config = dict(
    head_dim=64,
    d_mlp=704,
    rope_fraction=1.0,
    tie_embeddings=False,
    init_std_qkv=0.0255,
    init_std_o=0.0,
    lr=0.0103,
    weight_decay=0.0081,
    schedule='wsd',
    z_loss=1e-05,
    steps=11282,
)
MLP neurons of a small language model. Each row is named by its layer, matrix (down: output weights) and neuron, and shows model dimensions 0-255. Each number is 500 + 25 x the weight over its row's rms, rounded and kept within 0 to 999. Numbers have three digits each. A neuron's up and down rows have the sign that makes its largest values positive.
After each neuron's rows, "fires before" lists the tokens most often just after its 100 highest values on Wikipedia text that the model never trained on.

L8.down467:478514504485442492516473557514534532483507434489510513454508494481498486511487509510481489450470512464485460496499494495506504481527487516487491479511471525544496518455434467535522505485475487556543503533488439530501488519478496476539509505535489442512494494549477475504523533517509501521457465494496489539499517519520536505512532570472512519508488496514495452484513515517508534487508547488504496476519488528526501519509504494498495520502497513505483518461526525472522506522503512496488481461532529467486465454487528485461504488468513518520489521486508499468519523525500522464481464499516490531508534520487524476505502493481468483522495470491515535533448473477527518535495479418513510500500522470454482459518496559522515512440517520500486490507499521505497500487457506
fires before: ",", " he", " she"

L8.down637:477479482481485503466465513481530495530554506500507486486448527494521470525550491480503527539479546471504538512529481517505512456462480472464546510507509503491470453490544489563519523521556489510488509516536491491511470495470537494499486491508494487505473490545558463477499516446500497478501462497505496496499504535502498508529499509509485526516472497513485507463498504507467477504511519534464519511483484476473516491508546512513481517503463490531500530533482468520469496487486496471450502529499486458508489476458477471482424470480520498470500509499496488516462548496529502466492497476509506495506508468532526477493533508510516555549542550487509469456442510490516480492474502522508513466484506504494448531484510490542517478492537476524541496515530525494508517495464544
fires before: "-"

L6.down314:511502510461525524550568488498513508473497493487509479492534524467480513488479543517492489472523532479453496503477514532492548510573466491507508501519518543513530493502511506460470501469503497520466492504482497501530488517514509518500507493453519483472517547494454473509534516509490501500472459503475482510538525492482490537523500479524481438462521512511494509555451478509531426547471486553503479464518518493478513492441513484502499526521501545538493518495490511501464474460481488474548503521430508500513470481472484531450519496491528478503485497547480516457514492481503462450506525543464504493505490476469499498523488518527472519483539477495483515474447478513507480513494479480499489461494475503486493499510532499505504479510522481486534532503453489500498480481486512
fires before: "|"

L5.down435:502516511560499465500462540513540541521532539447468505471458474507460505514489520492504473468512466438444490499478503483528424502510485435475491494498484486535524489506530484502443460475523522509515499511503523482503476484475483514494520497514520513497495516495482520463503468523530496526532471500482494469468497514482501500473537492505514507483496520510515513533471506443473474466539521499481541476518499506527497524533444485539520444491508492471501556487494527472519494487506497437506462470485459504449483517502499499531508497494500513475471503524474479515479503536488470499525541493530497485494482478508456588526517492518504488489484500462481495515511491489476517506510503525505468533475514496521488528480488498490464498472512520525488447499458498496485461476521507
fires before: "on", "=", "ons", "ng", "ti", "ve"

L7.down342:537533492439490529532482527486502534497486492529547498521517482514501512480503469485464501507496527518548482499502526480509480528474523502519488511524531514470532507453506480510480547528471473482504519496465480493486513560484557509478521511512475487516478507467478548493482514506545455491515509485438498435515495519498503498509481488504501477463461500502444535535524488510565495467486493491517495486527543525490471491583480482486509490507562491496485494544546520463511483486454492470492472498479505538492475519540501510461521505522504490494482473512480522510506502501480489487491516504481455503489492549504480486523541513537512507512551494481575480475484515496468473507523526474513502505487530472462500516487545486496497500516491521520502533458515496521500512481535455
fires before: "-"

L7.down566:513488500482497494465524494496528533556507554546504529452513474486503488479509513546507496524511486471514469530539525498485479464481509508535550426499484502508498534501450507509510503492522478526442482544476497507523532489498512486503525515500502520493543497518526500493540495502498517493501495507464502504490492468565527517526502537498495498484510511514537554491490546489474514523512516492494482517507526528464472482481489478474488466485500502523500514487520491507523493509539504477507480504500465517469504525528473504526487502478487524469488471540501513492509504501429477490499439539488528530487478512508509529492465467514468530474438459489460500500539475498454529518508542510432444517516526541486512513457507488507499484473543512523463443522491531544504496496516524
fires before: "\n", " (", " Qualification", " GA", " Goals", "ass"

L6.down658:507482488501453516496449498493505523513482489490463512444532514473466530516515505510476480516517464527512486486488494509498485518495479470501525473454478507523522522482519514484499515516493499494505494517475506535533497489457491492484524513498454487518504502520468502508523520481495541513521508517443511493535510491472540483472498512468498528533503496462485519525481570535514503504574514514554502445457519490480479489473459493517488474513511497492489517428475457483485499494520522485527509499511476534571547500533494494547516460515507476465464478521489489460494484466467511504482503518470500508448472518535501549496463530493485545487543493491489525490491500516494476477453555494498498468532522507505529475543484441452469458489478479521538504516494486511491515501491487
fires before: ".", "g", " |", "ng"

L7.down354:509519466469524522528518532482513516514475508489505506470477510513508521511509531483476506494460457503479525455521490496553503499550521545531456505487522498498456474510512535497480524537461504490505509535490515516469473476506497504497466469469481491484547487491490484520535478522486484463533497486504494517450503509499483475514493526458465512486499537496578512446503494488479537532438512467498502500496517493507449517485499529519477527488530517486495523481513491519540505506508512463559505496518496498490485503501487528537535479491506518486464562471470525531485518464511510495485499510477505493463524518504506381517497493547446533523490520531487528499495521510500519531486503510492514475507492512510504478501521520546465473519470517530493429522503489502504482517464469
fires before: " a", " an", "\n\n", " income", " of"

L7.down642:473491507502513479497517512481519510499497503534474483475519489550532478487514443508484544461507520484465513518537513493484454464527494476492513481480482499504535475509535482503453484477499513556475499538517499495514496484487497498505479481512536459537529490515472516475529543471501528507522469525470513454491493502501492468520486486491498455491487501495563508496492521509483525517497501474507497494483468524501532563510492495501507477492502492513521438544465514501540461573469499539497500503496511497501487532490500493535516502473521470500525516439494485441506503528478533491509488473497474483513509529488474395504481549463499493489517452446502500467492463513501491519444486496495517468535506514481522520472473495529490470521522515542532448511527492485466526506486510
fires before: "–", ")", "born", "inc"

L8.down366:522532433485535518492536500468530518528516499521503482516510527518531521495478468491524482558500476495529494495500555497520486481499564504493454485507467488536537507540560498497522509546459542498508492508478492516499486450545501525478491464513497515505563485497486491528490488514501519546536491520528468485554490504477471505509476524476488499475473504476456499518537503504512510503476510478490467486494462456494532533500484479503439524506481508505535474542483513495505524481538478504506528525548510530489500497504465454528523508536488515480493570422491471530484502490500505495488504495474527475461478496521502490516496449467495521554466542493503507518479478480497531475466486521442509502511481510508504523498489486487490464510470470484527488514523532522497504517517496
fires before: ")"

L8.down324:525539448486525493482489470472486497472535477524481541516487509490480513504510500490506515456496501518531483491484539502464478503512513539500464491463480500515500509506482509499535461498475480500511488493515478478528492512466481509504489458516478514477489493522465475530478535520477515516462494499539479514486474511481536520488545520486481500463489538530561511526507537466526512518549489432533481472476494503460459471521502455469467511495489480492475471485498499460510567485473463465476518499557532496498499497502447518521535466482499515494478516446551484523435531492510558500474455494515498497514470489516454474493446471465469501505508513544528501510472504493552505520519530521505519479508516516496503510503509472508527527507491555521524464485533520517495522501516509
fires before: ",", " to", " of", " he"

L5.down404:517467486525469504492539554489520477506457462473497538507482518515506484529531543491506533521508522490509477466516513488488520502551457532466499497474502513511485484499540522539545540519511498488482501455516508503484473469529486498495475520499490460449468492449483512464506526488507513544498527461466483498468489511474522481510516498483537505475502529527494508511533543517517455521509511485513532457483490518527492484530512540521465501527494472496484514494570549426503521463497500508518472477528512502502522489536516501520482500466526525551506511499516469490512544515500520472492481481506479555481469507492541416470498493506466452496486504501528526459467488482533504508497504468489549472489501489473469536530508505518477538497503526467469466510498491496483498481519525
fires before: " a", " an", " were", " are", " is", "\n"

L6.down451:468503518487502476508430477486505482499478505496477497508544486489494485510511475514475466509480492502509511533508491500528490503509496485508490518502526466524529515497517500536503473522502493506496489482503492528472491525495481477494493511483525487486519516505493513536515477488481483473503509473520524498492485483496498511517482490491495513505523478517396523524513491523509478519489518515445512477501493505482504475511489497495496500498508495477506538461474517458503461495489492503536482493504470501476455493506523497483493501483505501497510493496470550501476521496486483518501477492467500478514504529520486744508517494492483495492551486506479494504489511521515511512478494527493486453479505476489491503472512505531508504476486498475491513480531480517518480526519523
fires before: "="

L8.down523:497493512498557527525479525499500520528500493461521503505488490465511554515528530527465466503524477495511438496535492499511501519469486485459452470468500500476522459506503490475484479513480473513567490549519497460490458520480484534512461500506495487486489543518485501492495474532496472495500468505490500498503516467451493442491484469499526471517465454515463522516470513549529505504556484516487473492482473514523483510488514510537511486528532485504514516541508453486509485462495446499489484511513470500477460537514511501512441460498558474497475498526502463519480513482492498482495478495467472507522486458510489531528493532445511512572497474509486480545515518501513493558512486456473559506479524501511537496510515529502515519488516545507520500493486486453501491498508498
fires before: "-"

L5.down293:458526453482498478500480534496484511484503499504475524512534500505468532458512503513481531537538480512527495515489501486477535514490509500491498501441533523516519474521503458513548517512516506468501506542502477462485531530512507510478502490480539491516479512479512514545513486495507518502475488522504472497490504531467521522522497505471525518438485499503417490441469485515536530490539515485534516489520493498473515483553518474485501486473522498544514485528487505524483485480505498529514495469488454512466487499497522477494519491507548558488503536508494478430469480523472520526485487474511512481486482512467469634497518507492465507500514490512493499534511523490481474532496529457485551531461539504476502515523504514538499507531495507510514485494461467476515484501485507
fires before: "="

L6.down288:500475468513517484446511529528491529505486470496497496498511533496489522455518522550488553506492502540509518483519477479519482498566483526489458470504511501497484512494498487482509468493491505494517480509504504461519536468487522522514529489485505456489523526526540517521463475499501499503471467511553493505511499506462514503476458497436490500511521515522476458521467465498482504508523471501531473565524503466463473518482474499501516537481482516482497469520479538484488509498531527527496505438522517500490482538494484508504481486531503450494458535488522531487571543482478503524505493497553526510512501498513498489492485485499516453508522446553488547475487534476528482502459488522501519566517517506529491476501489483491510452515449497464539511525540474467502489478553496
fires before: "s", "t"

L5.down484:469486480452505501504497527517475482442529471507483481453501553518490497514509462489466487455509519517463521535485449520498466491521514518514476511538506445539515488535555502496486495480479462498449527483447519475535483472497532537484508474479497454477475471528519544531476538479509508545506485497487513482514490489485509507517457499503527513513535487481598526489510525504568491514456457479503478475521486527523500505512501520518487489564476514497522481497487520527500532473507473490469494515473485506503474508489539454487494486485448494509500495475493458471508450500536503515544504480491506493498530501459476509476528502469525519463513527460491512460485484492509526503491541508511483504532514532497480524492519485527502505497508488501471546485493517501462499457500500
fires before: "|", "final", "r"

L6.down218:506503461487499524548497463488502511466530511501503483482542480471539494506471541491461510497494518535515516510508526512536479507520493507500540499507481479514451513525508526501492509457473538489513517515528508495474516490516531515494519517553488478519471522508493469524479491525513509525483532496507512507491543485527494472536463465488534528534500550526501519518494503533534482546531491478504474506507461469484513464504513511529478517447549442501501512487537486512501472518525476491502466490559506498529493544496482486495499484474504483519459464529534524529449472585498489540518450496526499497465437474480445486487488492477446459468508495508488489494512512483474518510516477516484478488509514522548517480485447507477499473466496502438532512521480495524490514489531476
fires before: "=", " =", "s"

L8.down601:536503520494507479503518476527506544500479538500556533482506449526473510547510516492503515515518476484494514493483508438497493497510522467471495511489476481454469515520496496465504539450495449531534497501475476489483484473475495558520477484554527501458461472483508503526531452511561539496532518527435482503517506483506530472523498534538492484518520490521489508474477512527511506492504508520466494458531522497495475463493451505507502463504528492493521506545533480485470530480505488503516506497514477493412474519495533496497518482506484485481479504521504484522496482505530494476477484528490533506510477492478539518487480459507544524494501461514576487515473478475476526461535464519487458532498504464491490484503479443513482518514527526555498516493512480518500498481505512
fires before: " 0", " 1", "0", " 2"

L8.down401:501510513539482470511467485539500506533473492501443489478569511521493517492488520513512499474516495488524465507496520450493518479537476479552494468502536502462505451487481502532512526491491503490542523493490529471430508508507484528488524527462498526521537504505500531470473500516504506528470507524467514528487469485535464500491514547527479483537489518515607508484485518528488492519536509512524499505505519504555577551521528501515469530481507484490497510448493482456496489487531480475468531519481476495495478492491510517471485529520496502499507525529530455508462496508489467478494478498507520520484498528505509507476524500516508470461508499492531473494502515491450528557521449513472477465499479461503513460518501510469487521478474452535470527497522517519493479496496509
fires before: "\n", " +", " career", "ola", " GA", "\n\n"

L8.down333:506519485491512529520535436519482527473509523475528500472466555516503501499492479480511512522512504478509498480505512503510506490498556467495535501538522507508484543505520517518530497498479494509507487498509446505485503454555514501487451508503515473458474496469473478496460508466474502486511509516467485477500486487514476519528480499477466544469527503464415496522519526496507535501553544537498517524515461498518516521484486506539518472517528520525470547471493489479536513494504471525488487489503482430492482543487520508515483456465487484482492444502513519502500495488508493491511534486518530541516502469485480630486490500485536500492512495488489508500475481463502538511494493464482506469565507495467499518491494490520477520533500524472468498489510508500525530481502474
fires before: " 1", " 2", " 3", " 0", " 7", " 4"

L8.down444:517459519509504493499484518500502469475500518517472489498493521488469527473471500538494527484474502487499462493509502509504501529515462502530499531509493539510496519501491501465479481462469533499565534474513452478474500554517478525514480554482509506512503483493493491554517499469477424494496497501505502454515492482510496479488530477486513491523496499472487493529477497544450480471542471486462512503531526521475516498441528537504491487534500515506485494490500507518502504520482515525531486491526516514480532467492499517487493516487509495470534492527499511482517514506465496465503466531462544460538519453516486649503481490485477490462465467503504488507504520513508500504496486505504498449488529492494516490475495547481455506495481509503529542496433484547525482499488511
fires before: "\n", "\n\n"

L7.down165:472519480464492509507522521435477498514539538500493492513491457477486492518489519534500495475536516516494520469526502489448509505520531481467522498483534463509480491457491511528472492497513517465532486530526462459488541500480546489500482501531463470494507477518497495492450502488550512486484526507492485494489495523481499520468489477527499485526529508486478512524503547495522478484498529457510464494481490501530506451495507469539525495499534513491522489506508551509501524495494495555502532481469452503533497508540451479470518464470497532467551464496499524485531484511486506485466506553497515489481463533529492497500452506523562524486512507496507498548536487522519532482449503491514531516444465485528546506514492511523522502462496482458578513514520465493507531538512491
fires before: "-", "=", "|", " the", "The", "A"

L5.down148:494496499461487504510479509527488497549518497463486525489467514503482514509505500518486528503464499518464513483462503529513524489528490509501506532512519482550495547538506517511511478533538482469498489491506554456486480508455478481481503511511479493531476512514525485478496458489486511503528512544528480432539504463505492503477509469476492502535507546499508507537488526506489554462471490533464502466537471513490512520475533528505559534479460531487488537493509531480530478497490471446496521498515525502512479505543453490535478475487510539505517485493512500521525505511480506518523525483523500475510506500530509589498532481483475511511501471405514485519487513532493489487464504470549485466516494500509510512487542495493512500507487465443491510481533514537512448500440520
fires before: "\n", "\n\n"

L5.down140:492453505443517490507476466521490477550485514469418498471488507544524491499510527479473462484474494494510504485497518454514483458501503477523519445528501508509503508505502496454531511489479510485496517475496566543481537528506522508510483473500516462492535535491439530504523528448500500579480479495499489484515495484493521485520515518525490482483545532513500530522519482502529510547497469486537482478484487552482509527508496523473477522487536495542462521518498487541496515543524498440498482446488490478530510468489495514459481501522520499488488535491527478483512526534523510491524502479514489534497482520523543425491504514502496477482494480519478519452498514539519509491507466508496507465509511538540527512483513535483528513493480521500527532479520511510499473540513469
fires before: "=", " =", "s"

L8.down251:523499477451493462494493489477498511438470542471500494488491497480487474507510493541487504543524504480487492504491497506526492469481538475526483480522513498518515512508431461534497536545490510479502515493495526451530484502569501510549529510484547490466489512522490528509490500517509491485527546526489539507481514500519500507524513504487486507460497464524475541513480505484500492493552535519515534496484458489509529508510589491549496493481523487500486508518484541542514505505474500553459546477469478521501494480518510449542507486499529474490484494484496516505504480500496551494500492490496474502503526512497512597511487493550482521468480504505518531541540523532476516509506485537520492527473494524535520502495469485526521546454490484481546503490477508500506527527524542
fires before: "\n", " (", " and", ",", " of", "\n\n"

L5.down409:494523501496516516518465467509513485509430495484516522513527523507490469506498481467493507490502481495506513487486509511521501478509503489476511511490526469514487530507520517521493499531498499484482511463491515502481511548494474488520491510519497496473493515477504486500486469496505532542515511510511471485512509484493470468512473501493501490491514513490427542481501455503478482515583484508500470484513490502506501509502503506489493513486493502495494518491512492515539508520506503477529509506509496521511509505491509515460495526495490515517514524490512522521507545511513508494479531497504495493523559482527480743518504455507502511482526492487516505485519466532515534469499515512505494504493510503489493525488535484472517494485507489473544481472510512486498506525464493
fires before: "="

L6.down413:537458500524487515486434556489501512520521491494502520514552500485468539438486512537497479528511455505495566486479490509544492487486491496523516511528496459526515492479463502500460496471475490492506523531514485508503461527492477475511512514523472485539532533510539490499514514512531475498462536466492482520489451518486511493469497508500520505512526497504483501481553491473524508534525473486465482473468527478511521546466506472497486499501476484497487468572530520508492520503476481492528482507503493515506516517486490520503493470469470501481497493490483512498550538470537470517505426435482466530506469497536526500504526472503515491496551522524534471512520534549494497507488478516510542507543529462509511506520539495499516501523471475520468490471528496498446534549470508
fires before: "'", " -", "–", " Lin", "-"

L8.down477:497502505487479538455491494489424494489477464503511584518513497521493477494526473556564530529513485452491515480485552436500503468456498492529516523521521504484490508484466526457463480456530499537499529510479511479510499445515536472492484501522590470539506481497491507520455509478519523500534482493503567492461497508522541467487475496475516466465484533519458515490475547502515486499555510493481530491485504514498476484507497511504493535490498492463519474521494499510525474492485510510518462492494507504513514472520528494483492454509504517480468512506477474530496510467440482517486468505486517550504508527468536505515536535530474518513488512510506501517484471505490499522450499471480524492475494532495513510519489499506521469517482500516474480496538474477521497473518501
fires before: "|", "-", "="

L7.down387:454474495507530526480468546462478473463525528476520490522479488480546485475517487507514474488510472522499511510508494483475502527477468523496516504520528482535473477521515500529432502506514532537481467495495493489519506488546498462487475527523503512469488519509506504536473492546555480523478506480525525529512483510450506465543459493502465440508506519517532481563491546490529512486471459476513486490530484537468463499476509522516499470490517528522503539480474483491557486506501503490517482517533496540520498529499489488495532438565457517516490548495465531517517518514499487442502510525510529472491477466503435507519530498530502537485482530554516489468447527495506496472517502503536502506507529519487510502511512494534498478502514487497528521521522500508449493527495509
fires before: "|"

L7.down547:536478499505473506480525487502516501493485512520499503522514521520489502533490497533517469452474455490502481499525497516477450512450507471484526528489468491502546509489478506492499525494492518478534518499530512472513483483451550533475537534482551477550578529443487487452472502506497494442524482507487530487492479490501537436473486517510507475457532505499500519517501516501481557483503517485486518501514552506510492542490501473490553479497518521495507527542530500521484489494451493521472510525522461500486475502525476510537509515486501488472491485519500491525437476477504495502497506488467458504478503519518527519508493491490483482529466444495528479486483516484494495509512512462445534504505522490497509492537470500498454493474517574516548533514527502540493550512450503
fires before: " of", " |", " to"

L8.down22:497507496496508520507464471504491463454498508494503483454499470531454534474473486508467481503491501469494540495497469520510485467469565444483500505463471505538442458500507476487507532449475491446482494531501501472480482497492484495516516498543490517489524477490550536501542502492499484488488488495487527456551486532527498478532518547460493520484510485515499511495474482528540516499513497489498487502507515484503477516528538486509495496505480505463512474484472491498539524474504526474529500473577520486515440481518515497512503498480483529495520481488508496580500479515514498529511537492482509541502474527507552467516483500490499520546512482514492497453520504483488542481522475474470479489494497489539532526540527487517455523550459487511485559488506505469488553497456482
fires before: " of", "s", " to"

L8.down316:516448496445448482545488490528515521492554461489462496489464524520484497525490540512520456453469470511543513480473493471475488492480495532479500526508507472511477487490526490483486493504523492476493524481475530514507509501462481505477537492497495481504518544471501492506510489463489486521480512488475466490493504495564507500481499467512480462518515475515507485517501506526519495541536494508482535484492503504542522522472500513508473489537516512463499518505473548523474492486504522517488520512483475522511462541533441511542509489479471490470462483492488497465522506506521489444489490532499505510467539495529505589487495455527484493458466500470565509499478522523537536520467471507456461478565522519501547494520488508505489487512477505521512497510539530540450518498520481
fires before: " |", ":", " of", "."

L5.down220:506506492485492497514512497505494500479475474482512506524500491509475496500517497510481515511477500494529485504490505499519466488515491474521527485517530510526517480483531490482482470488479492505510496546514507525492488470504519513520506489486531488530490481483510545483488512483488498518473497488498553472468520500501490496506494483508504481492509481540402497500488489523476476503586539477492510497485521510506522483500516484491514469476490492485493480510508483494464490495514517541511500503498494482496496500498522474505499481510495486514518497516488515476491492457511487520500494499484480479499487503511490757488520489497524500481521507525472505471474522479492500515477468471493530504495523471507512498497505529491498494528508496481496510505507451482500505515513482
fires before: "="

L8.down184:447514492517429463513547483494513515477522487520504492493480535515507516526495518540479510516482484501530509537530514489510506520504540479466517525503471495474491529502492487477485503517532426493491475457495509509492517459456490461502492461499501503476479483502466518505515520546541514471513521490500448502529489500509513491526456556523471481458499502483453511507524526494532502530456508486509533498557484467486549508503512497505496519518530489543505511490460504521499497484549517500506516570490502566501480476529479522514509472479483489532497494523521493516526521482500492500540483543474521503505483490488469453516444458495463481509473493514481469517514514476524507522491541532461477482532524524495526490515525558484453491490507524514509526471470467511484559492516468
fires before: " to", " that", "s", " by", "ed", "ing"

L6.down276:477476503495513538512547534497509481496420475469502493534500484544476507535511477503501510467490476538537477516507494478486477495508522486475484472550454528508498509569472500492467491539469491502542526471496494497515476479478525507551434528525498453518491475540475531494499510470509581509488484523498484514512487520521478514470508471506494496504502482504487537494491495499505506529521549467512503509486498476523530493516485509510465479462548482477541465517540458492511559455471517484498516548473485536471499499525494472504530489480536491526469502497489460480506497491476523505491537512519489481526492498524481519507529570511508496493488498477470504450469515494469503493501509492561529559518532496509501523487492513495505500461535494499514452487479534470512481494501467
fires before: "-"

L8.down420:501518484539524504460455490491469514495458479478455488521448482485503481474521483526507504538497488522518489487502557505532585507511465479496472492510483495514512520528511489458477526475510481505481512459521510459504545518526582507508524520505468495474483517488484491524481487509518506521479501457481499499472517509523480516541484465495497488558508540503498472531522500487457512544501512477487460493480508437493482478503479465517497490464504481549534493522458511508534489498556499485497515465473477498464496479522551459528450515490510493475492520503491473528483501551496472520510449497519521444515464508490462451497504504523507473494499527495516478543498483492520552483507488512504504519513455518542548503526466513516500510486505473494524488502497476513510478449514486
fires before: "-", " +"

L8.down524:501482520518501478484515552471456447476540525479500503524500430497477487513466511517572490518457540482535502526494504508492520487487479491505448481519521482486466481500508501461529495495480504514494507486533459509519469511500499481508500482525498501522506462490530517539533494484475491473531526523475484518498513495501474508509484454521541474505505446516395517505544520499490507522511487496545504518511475507533476504499540470502480518480510440511526469507500507509475548492533512507499521474505490530522487515468482486504463527463518483479491496485493470472558512510488479510499569507517494521512489494487487629505526519472512492520499500544499498471492541512495493474501486496503514491493509477489480480490474489472525490488499510480495479443505483499463478495517499
fires before: "-"

L7.down305:511471525490555467469508470500573458506499554531456444486482505510542474459474502530519462451496487482499503509465508495534505488508503463524526481495497508479443520522450482486474516536499464483502476495498492502525542527524539485472526544534518472526496468563506513480483498515517490525494490475552463495504496523500526464483472513545522504461480499508523511456537496496499465470471492480435511493490497493491492537506460495472527531514487426503484512521468456525465518507503524520479498484475478514526446465496506472446515491521511491478480495528517492482483486477532474491527499485490492552494532505507526497489512508528526459511519498506497489517456526517484501490484460483511510512496466469534537492508522512502505550505524522500496531496515513473496485492481491
fires before: " |", ";", "ho", "pt"

L7.down111:496488505503521479500463525515485486498497534483465482515530514499517455473483494539539497502494480503510517461495486547514489483542431518465478468507511514466498486469516528534539465509499470475487494499480483530515488504563518504518464513517543488414503492503509525527477451526524507506501484526500530467548494518520503514484504498458476487495483475533535476465494511531505482490474471490494482468490476518504478493553498493504515473561506538530468471468510480462480490464473496490518520479499512497499528516501492519559509544499469453527491467543524497511517512517518503484501495518501476505500518524447518448483541505506487521464526501488492555457469539530509489529478514510518522499524466527495543489504443506507533536498461508537526507495447496503491489459489474
fires before: "|", "-", " |"

L5.down218:527507506517528497489476541466512477519450499516478507503501552517500514512493471484483518484495472476506470481499569470530533493496473500506496487491488488500514507527496495541526496489471462513522490518478498516490532445482483492467490489515543518523497464466502477476477475513464458514532478508539437527493503510522468549498546491505505482493499515539523491482488506522455483506492532502488456528497487478485552482510514493443446569504531525476503483489463505480510477509478499514502462509500509503522468504513478490494512497512508511521490520495533478530452487520464460529493471477505520500474519554454563561499488507543519512501503477501450494495469518510492528476533467480533519516531449520533530489532456520503523477520444492507516493511553475489511473513530491
fires before: "-"

L5.down449:506541506511506507520514477523488531491500468494470467472461480465480501520498500536462436445506497479498523457490508523525514505518541512478492503523512549485515533451475505476472530498482491477504508490551518524493484526496555525539466551540486497477504486566538507480501539491502502490491519533487522475512469474492472479478517490493526514528492525481478478486564522571480443488538514485474496520467520502502507488496551490505474475538478515512494474538497539510469502490509521502524477486536452483495469510482478496514515515474464506502473506516486496484498477437570542506491505454489501501489483494459511511479483507494459522486544517488495568509506524512511480540490521511528461483542483501495456503486492497521501489475495516516487492549478493487503511501493547
fires before: "-", "″", "|"

L5.down347:508483500493533506464516509536459493513527474489524525494545545495521550494506516487524546470469514539515533478476486531470486490522485512466502493505494493517554493464492502498494556520476531501513515514484464467512508502471494525493478511497491509541523512482492522526470544520489466514493482471483501480486473547524520499488513475476506461500508496509461487486488504468500484455528524447516544474502528532479521503483459531517497480491508485493509502543480476474528497526442508523468495460519511493474477454535479511518530485511489466458446531474526457517482484458485534528505462522518492491516474488499487544517465529481544570539512483529479516500507480521501476535513499503495473540506504530464544541521479490447485498527542488451480514494514517504501523496443483
fires before: "-", "off", "up"

L8.down189:486516478525449523484496502480496510473447482491551503507506520482488525488523484502523483495515518462529492519463487486507509518454534503506513465519518502477527483507491521492473499533507493525516485514507528538497520507477498470505462426523517470496483467504498470492480474455513449478515511511458509492444508486483515500489472509509512500540521437500474490451485566501537503467516507495494453482465483507532528472502529473507472497525503516528506492525501507507485535493498520524520487483531498531478481476462522512505432539508535474474527467456535514474547484523511509519501509506508473476555470460541551520493475511487547471495504459528476476476499492534472527501536489492494489493500514493469534471521510550518432530526490510476538460523522495489497519477502464
fires before: "-", "|", " in", ","

L5.down442:522472469503476525474499478519476493476500483470511521519507536507519499520513506516487517492498521495485516485498499530449506513455472478517482489505498478498482509499497508489472530523476498515496494484500499514466482516503501495493511521466525494491503532515523476483572504502505533492509504496462513474523535489514496503528490504466479481534493487498432508485528532520497522513484517526516527465494478492495469495498485502490489465492532500509501518463521475552479478540476497513524508490516539497507498506493513531524503502476475497480491506493515492494518492477479522503510497500493486502517494462485492744501455511499513511491516487499538488492539485495497517505518479532508480504504483523506505501533458490476468494476512498493478477489494518505474494487503526
fires before: "="

L3.down677:444479465490501495498481466560508482475492485503490523487514502483461524498441472517464459496501493508503486462486496511506530500491535523545504554490465484485496497496550504525539489480480455506512517516474525503505488553485484504461521547547487499507483514471500506464487471464499490489490517526517462521491460497531505494491448506471512497472512533495473519464463497513521527496471475443517477513479516471511490487483466496549464465506486447492513485527542525474508520495512468501468508461457520564525544475491520486491521513500481491444464490498512488500497464521490508495471543467513489514469533487523483408504516517543467509484512536486529505498515511493498464476510470462523527527492540507509510477516507492515524498522493516529540531534507494522509505540525483
fires before: "=", "anie"

L6.down118:545480515549523471482532497498472502458462500515536495540579481499495489452477536442519485491489519518492506474515495488480505496507499487474477496483493482463532536467512524491506504527480536538499484471529480493499479505501494500500501468533502519512498480501482554537493481463484502492531530486534471499510486521532523525467486548455517504447483523546519506512453452464482507443510501539475512529519426496499530514503491463462487532576494464506508524503512515491460444487492503478542466491498492480502501489491494518519513534484525493504473518482480510516530518487458496494507519491476473491487487507558491503496523509521530509502554497491492509535517504476517520519545486460502502473504519502497539499502512493496493536511472483471494484510438527508453523478522543
fires before: "|", "-"